MLP neurons of a small language model. Each row is named by its layer, matrix (up: input weights) and neuron, and shows model dimensions 128-255. Each number is 128 + 24 x the weight over its row's rms, rounded and kept within 0 to 255.
After each neuron's rows, "fires after" lists the tokens most often just before its 100 highest values on Wikipedia text that the model never trained on.

L4.up406 [ 85 141 140 105 136  92 156 162 114 153 115 117 142 119 158  96 122 123 132 105  81 124 137 144 138 160 129 138  95  93  61 144 135 141 173 144  84 145 146 117 119 131 180 137  95 150 122 119 155 126 134 172 132 170 135 103  91 159 145 116 154 133 124 169 132 116 113 116 101 105 155 166 107 123 129 141 142 187 130 166 140 137 150 109 131  76 137 128 126 112 176 112 135 146 139 151 118 160  79 143 109 114 138 147  99  93 108 108 106 128 140 126 104 124 123 107 109 116 143 128 118 155 177  99 120 152 132 127]
fires after: "n", "min", "um", "ev"

L6.up80 [128 124 128 132 118 105  82  87 127 120 145 122 144 150 163 154 126 127 108  91  92 126 128 127  78 135 111 131 104  89 135 101 101 141 134 127 123 136 128 115 122 198 165 108 108 145 155 103 149 146 153 139  85 131 128  89 122 117 135 137 136 111 136 144 131 119  98 113 136  96 157 104 119 130 149 163  88 124 148 105 122 114 160 134 121 112 157 106 144 114 178 127 163 143 143 133  96 145 104 143 153 168 142 123 120 102 116 131 126  90 120 174  64 193 125 128 110 181 131  90  91 129 124 177 138 148 160 111]
fires after: "ri", "min", "n", "gi", " R"

L4.up1106 [ 95 108 138 113 147 151 131 157 120 186 127 117 145  88 137 107 138 157 128 118 111 169 152 147 154 121 148 151  69 194 144 147 124 155 129 128 140 141 128 122 165 149 104 111 111 119  97 111 132 139 150 127 148 137 159 133 117 107 111  99 106  90 154 104 160 126 118  93 149  86 151 152 163 108 136 132 131 141 109 145 159 171  98 167  95 124  94 133 130 114 143 117 108 122 105 104 123 133  95 154 100 134 130  97 103 111 128 151 152 129 158  87 132  81 115 135 144 113  90 149  94  84  84 107  97 124 135  68]
fires after: "\n", "==", " h", "av"

L4.up172 [ 98 104 118 132 137 131 134 112 155 119 115 101  83 117 141 131 110 177 133 189 100 121 165 124 135 114 155 140 118 162 175 101  95 124 137  99 150 106  94 114 126 170 157 142 103 116 143 189 133 152 177 170  69 129 133 103 121 156 115 121 118 141 136 122 168 136 109 128 103 126 150 129  97 112 154 135  87 141 117 130 137 164 125 122  66 145  84 140 144 115  93 124 111 116  95 146 121 151 109  83  84 118 114 124 140 137 119 113 114 116 122 140 126  65 106 121 120 124 177 147 127  97 145 119 143 149 102 158]
fires after: " b", " Bra", "b", "ra", " B", "ja"

L8.up1021 [116 121 112 126 183 106 108 132 140 120 155 105 120 112 139  99 137 121 161 123 123 147 144 152 161 129  60 135 134 100 107 143  92 158 109  85 144 131 103 114 140 103 143 140 134 115 127 132 168 152 145 173 147 141 120 137 131 156 143 120 121 123 120 120 100  96 138 108 158 165 148 113 118 170 115 144 170 161 140 140 121 146 103 117 114 132  89 138  83 137 111 139 147 112  76 138 158 100 151  85 101 174  77 146 139 156 162 129 155  80 100 126 103 141  96  98 120 131 117 137 185 152 123 107 157 136  81 138]
fires after: " D", " Na", " d", "ur", " ", "d"

L9.up959 [ 89 107 112 117 120 117 122 127 120 136 153 124 145 123 135 128 129 146 128 145 121 129 169 129  74 145 138 109 123  73  87 104 154 139 167 134 119  72 153 130 140 125 140 109 129 130 131 105 146 139 149 117 178 160 131 137 125 118 160 116  89 137 109 166 108 147 104  75  95 127  75 139 122 124 141 120 132 124 120  92 102 123 144 122 109 125 162 149 101 143 123 101 131 158 103 163  85 134  88 163 149  98 166 121 143 133 143 107 151 109 148  94 120 113 133 136 152 122 111 135 119  58  94 181 193 155 125 140]
fires after: " P", "mp", " an", "t", "p", " T"

L6.up1268 [112 109 137 142 118 145 141 140 138 177 154 109  95 125 133 153 140 165 122 150 123 184 174 104 133 108 166 113 124 114  98 118  84 176 127 121 142  65 135 123 123 182 119 155 173 135 103 127 127  93 132  84 144 116 105 157 165 118 108  93 154 101 134 119 155 168 112 145 131 119 126 134 177 114 165 121 127 138 131 165  96 136 135  98 129 156 145  94 145 102 119 145 144 111  93 151 114 105 123 123 105 129 156 165 167 148 113 130 124 155  97 131 153 108 120 141 129  99 133  93 125  77 158 128 182 117 160 114]
fires after: ".", " Qu", "p", "c"

L9.up1128 [135 158  92 143 148 142  92 175 113 124 119  92 146 155 142 137 155 138 123 152 143 159 164 101 117 143 101  85 136 113 116 114 163 108 118 190 134 130 145 108 124 130 134 102 124 130 123 152 138 180 138 150 136 133 130 108 101 139 104 151 143 145 131 169 131 104  99 131 147 125  80  71 149 122 103 105 147 173 116 148  60 138 125 159 115 107 138 126 115 148 142 105  94  94 126 155 132 159 125 157 125 108 143 157 135 129 125  95 120 132 160 133 108  73 110 131 166 110 125 152 130 139  97 163  96 134 119 108]
fires after: "e", " V", " T", " W", "s", " P"

L4.up491 [104 129 124 133 154 120  91 155 132 110 109  77 153 140 115 109  98 162  85 101 148 122 135 147 154 146 135 129 127 110 118 114 118 147 130 155 153 141 128 120 152 146 151 136  99 100 120  97 119 175 165 139 126 143 151 148 153 141 114 127 124 117 136 162 156 107 128 133 132 160 132  90 161 165  93 114 111 169 128 130 127 151 125 172 139 135 124 110 117 122 145 111 176 138 133 162 172  96 106 122 133 158 135 109 104 155  82 129 125 198 142 111 124 136 137 119  68 184 137 132 127 120 113 147 116 161 139  61]
fires after: "r", "ru", "ur", "ri", "en", "ir"

L4.up1116 [122 106  79 126 123 122 117 126 140 107 136 110 122 104  98 145 112 133 115 119 105 148  95 127 129 135 132 113 106  88 105 115 160 159 143 161 126 148 179 142 152 141 138 159 150  89 118 133 168 131 149  99 121 166  94 121 131 148 135 159 132  98 147 127 115 156 113 159 137 131 145 110 100 125 141 121 146 145 122 138 114 117 127 175  95 134 114 154 124 131 146 132 153 128 110 145 106 154 160 165  70 131 117 152 115 130 119 126 128 170 104 124 153 146 117  80  34 156 128 130 126 119 123 162 142  96 135 115]
fires after: "en", "r", "vi", "ri", "]"

L6.up677 [166 165 148 124  84 159  92 101 128 132 116  68 108 107 142 128 147 139 157 122 112 119 152 175 144 158 115 181 154  94 139  99  94 139 136 121 103 132 126 148 140 137 110 129 136 141 144 174 158 119 124  88  91 167  83 170 103 121 143 107 182 149 112 124  54 101 138 163 170 125 100  55 141 173 141 123 165 111 128 124 112 114  95 106 140 117 128 166 123 127  95 139  87 113 118 132 160  79 150 130 106  95 144  93 131 120 106 171 111  91 141 144 140 134 105 127 118 159 136 111 142 112 139 184 135 155  98 154]
fires after: "or", " (", " inter", "-", " "

L9.up227 [111 115 122 168 173 128 128 165 120 107 163 109 101  98 104 169 102 146 151 123  79 197 122 139 136 151 141 120 129 136 129 113  71 162 123 139 108 166 119 116 119 125 101 175 141  93 126 116 178 152 119 148 146 179 142 110 120  76  98 168 105 166 115 145 167 145 129 129 164 108  95  95 148  74 152 130 105 105 138 134 151 139 154 110 144 152 109 157 117 105 134 140 111 112 114 194 138 108  99 145 140 105 118 130 147 107 138 121 105 131 145 110  97 126  98 125 167  99 138 110 159 130 124 164 129 100 144  97]
fires after: ".", ")", " Ni"

L4.up1234 [ 92 102 110 130 132 136 141 137 196 156  96 108 121 161 146 137 163 127 144 126 133 151 162 125 116 110 127 134 134 122 160 149  83 115  89 119 108 129  86 134 144 128 115 106 116 145 147 149  95 132 141 189 104 120 163 123 134 113  97 136 134  96 105 137 142 105 129 142 128 155 108  93 130  96  74 115 114 113 106 154 134 167 100  92  93 129 145 153 164 114 121 124 139 118 107 112 137 104 151 156  67 135  91 104 153  83 109 133 181 123 113  71 130  86 129  87 142 103 148 105 152 115 122 169 122 122 136 106]
fires after: "b", "ab", " b", "B", " Ab", "am"

L4.up487 [ 90 141  82 157  97 129  79 147 162 113 148 115 144 137 126  62 145 149  82 135 148 145 145 159 155 201 177 156 129 100 121 158 170 135  89 131  98 122 120 138 152 139 165 137 130 101  94  72 109 135 102 115 154 193 110 140 129 101 120 160 155 168 135 127 136 121 153 128 126 134 142 146 163 165 135 128 123 131 136 146 106 125 113 127  78 135 131 138 148  79 138 106 134 104 145 151 141 123 150 100 112 129 134 133 106 115 118 109 146 141 158 139 153 147 128 152 101 104 132 152  92  92 154  73 145 136 120 115]
fires after: " w", "w", " W", "ri", "r", "s"

L4.up66 [ 75 165 107  99 160 136 140 103 117 124 150  95 155 122 113 102 136 107 158 150  96 142 107  78 142 114 138 149 116 104 100 138 116 182 121 113 158 127 135  85 105 155 145 170 123  93 174 144 140 123 142 104  88 127 152 164 126 129 168  77  95 126 150 138 142 115 124 128 134 102  78 124  82 143 131  95 180 148 137 155 150  69 131 113 113 147 110 149  98 139 163 168  92 102  92 105 158 133 125 106 140 164 115 143 135 115 119 115 131 102 103 117 114 167  91 139 135 130 152 143 135 103 119 107 121 131 117 121]
fires after: " d", " st", "p", "ur", " St"

L4.up1073 [134 129 118 129 132  89 134 131 128 133 136 123  94 158 142 143 100 123 146 130 148 140 185 115 101 115 128 123 161 110 143  84 147 150 145  93 102 138 126 135 108 134 111 171 124 138 123 144 172 131 143 119 155 156 101 118 115 138 125 166  97 119 118 130  78 181 151 158 146 119 106 100 103 135 138 179 111 143 152 153 117  94 128 111 134 102 116 134  99  96 143  95 114  94 151 103 146 150 134 111  77 115 110 124 127 149 109  99  60 121  92 154 140 154 110 112 136 185 169  89 145 130 115 125  98  62 142 115]
fires after: " ", " —", ".", "4"

L4.up639 [121 167 115 131 149 125 122  85 165 115 127 109 138 140 130  93 136 147  90 124  97 120 109 114 129 108 120 139 159 146 138 141 148 145 127 122 145 116 131 133 108 155 134 132 184 141 113 164 151 150 127 112 145 144 161 110 128 136 156 101  78 105 109 167 157 114 149 136 128 159 124 144 140 131 102 144 132  94 114 128 144 117 123  98 108 135  90 108 104  68 119 130 131 132 128  84  84 156 159 112 159 155 101 111 128 162 121 148 100 150 159 101 121 189 113 126 123 148 108 136 120 156 115 120 165 172 156 132]
fires after: "li", "i", "a", "v", " Li", "ter"

L4.up859 [102 126 144 145 138 140 156 100 106 112  90 137 158 137 145 132 102 161 103 132 122  66 132 136 145 148 140 118 128 118 140 172 101 154 143 123 140 102 131 133 136 160 106 134 157 134 122 161  72 133 175 142 152 139 101 137 102 199 178 100 139 140 115 109 116 165 116 162 100 116 129  95 133 101  90 156 112 132  96 109 135 154 142 144  63 136 109 143 141 127 138  93 110  87 120 143 174 112  79 162  94 139 138 158 152 136 131 152 119 100 133 129 139 118 157 129  79 135 135 142 148 141 132 129 129 135  73 149]
fires after: "\n", "im", "==", "|"

L4.up383 [132 114 160 106 165 148 145 100 150 133 102 128 172 130 139 126 147 156  98 123 121  86 146 117 133 118 105 123 134 134 129 164 140 168 124 109 166  80 111  75 161 123 122 155 125 126  99 130  80 127 153 146 148 137 147 132 119 181 112 111 134 110 113 102 190  72 106  81 145  86 142 134 150 127 111  76 116 110 138 130 141 117 121 143 172 122 100 174 135 104 108  90 121 140 119 112 185 140 102 142 112 166 111 125 116 140 155 129 106 133 152 101 154 135 153 127 122 142  94 130 171 110 109 128 136 156  93 138]
fires after: "\n", "==", " ", "if", "s", ","

L12.up625 [160 123 150 144 128  88 108 151  80 141 128 145 128 117 144 155 126 155 171 114 141 160 169 162 126 136 168 100  98 133 119  95 100 120  93 121  71 149 115 128 151 153  84 143 124 138 113  78 115 135 130 119  88 137 112 134 121 129  86 155 128 116 102 137 142 135 131 115 151 116  99 113  96 138 186 133 159 162  97 139 142 153 110 150 116 115 128 135 118 120 130 116 124  98 161 139 152 124 170 126 128 161 117 114 128 117 113 155 131  83 135 137 140 171  85  94  73 163 135 135 122 126 154 157 128 126 121 115]
fires after: " ", "-", " ("

L12.up1145 [139 111 131 129 120 129 114 106 147 126 119  98 116 158 146 109 136  97 162 116 110  93 165 128 126 121 132 115 151  83  81 123  69 115 187 170 102 102 151 102 152 118 135 129 144 146 146 143 131 120 149 136 112 188 143  89 101  84  59  98 149 158 137 122 105 109 132 161  91 119  79 109 137 135 115  94 117 149 126 145 124 113 182 130 114 122 123 127  95 133 154  68  95 100 125 110 130 175 131 137 125 157 118 113 141 116 135 114 108 113 161 157 147  88 138 111 181 120 108 121 146 105 158 153 140 125 127  94]
fires after: "t", " ", " P", "ut", " T", " B"

L8.up795 [118 135  89 146 115 135 151 127 156 129 170  98 125 127  93 175 113 143 137 148 149 125 124  89 156  81 118 150 118 129 124 119 127 153 106  96  99 130 145 128 153 140 117  95 168 135 141 111 149 104 116  98 148 154 120 131 150 105 128 150 134 145 104 149 188 107 100 152 152 163  95 118 163 126 114 130 109 113 118 134 114 128 148  97 140 145 116 125  81 126  88 122 124 109 122 158 113 157 110 166  85 113 129 138 138 117  90 109 146 128 144 145 125 116  75 124 128 120 121 122 143 106 144 147 162  94 122 106]
fires after: ".", ")"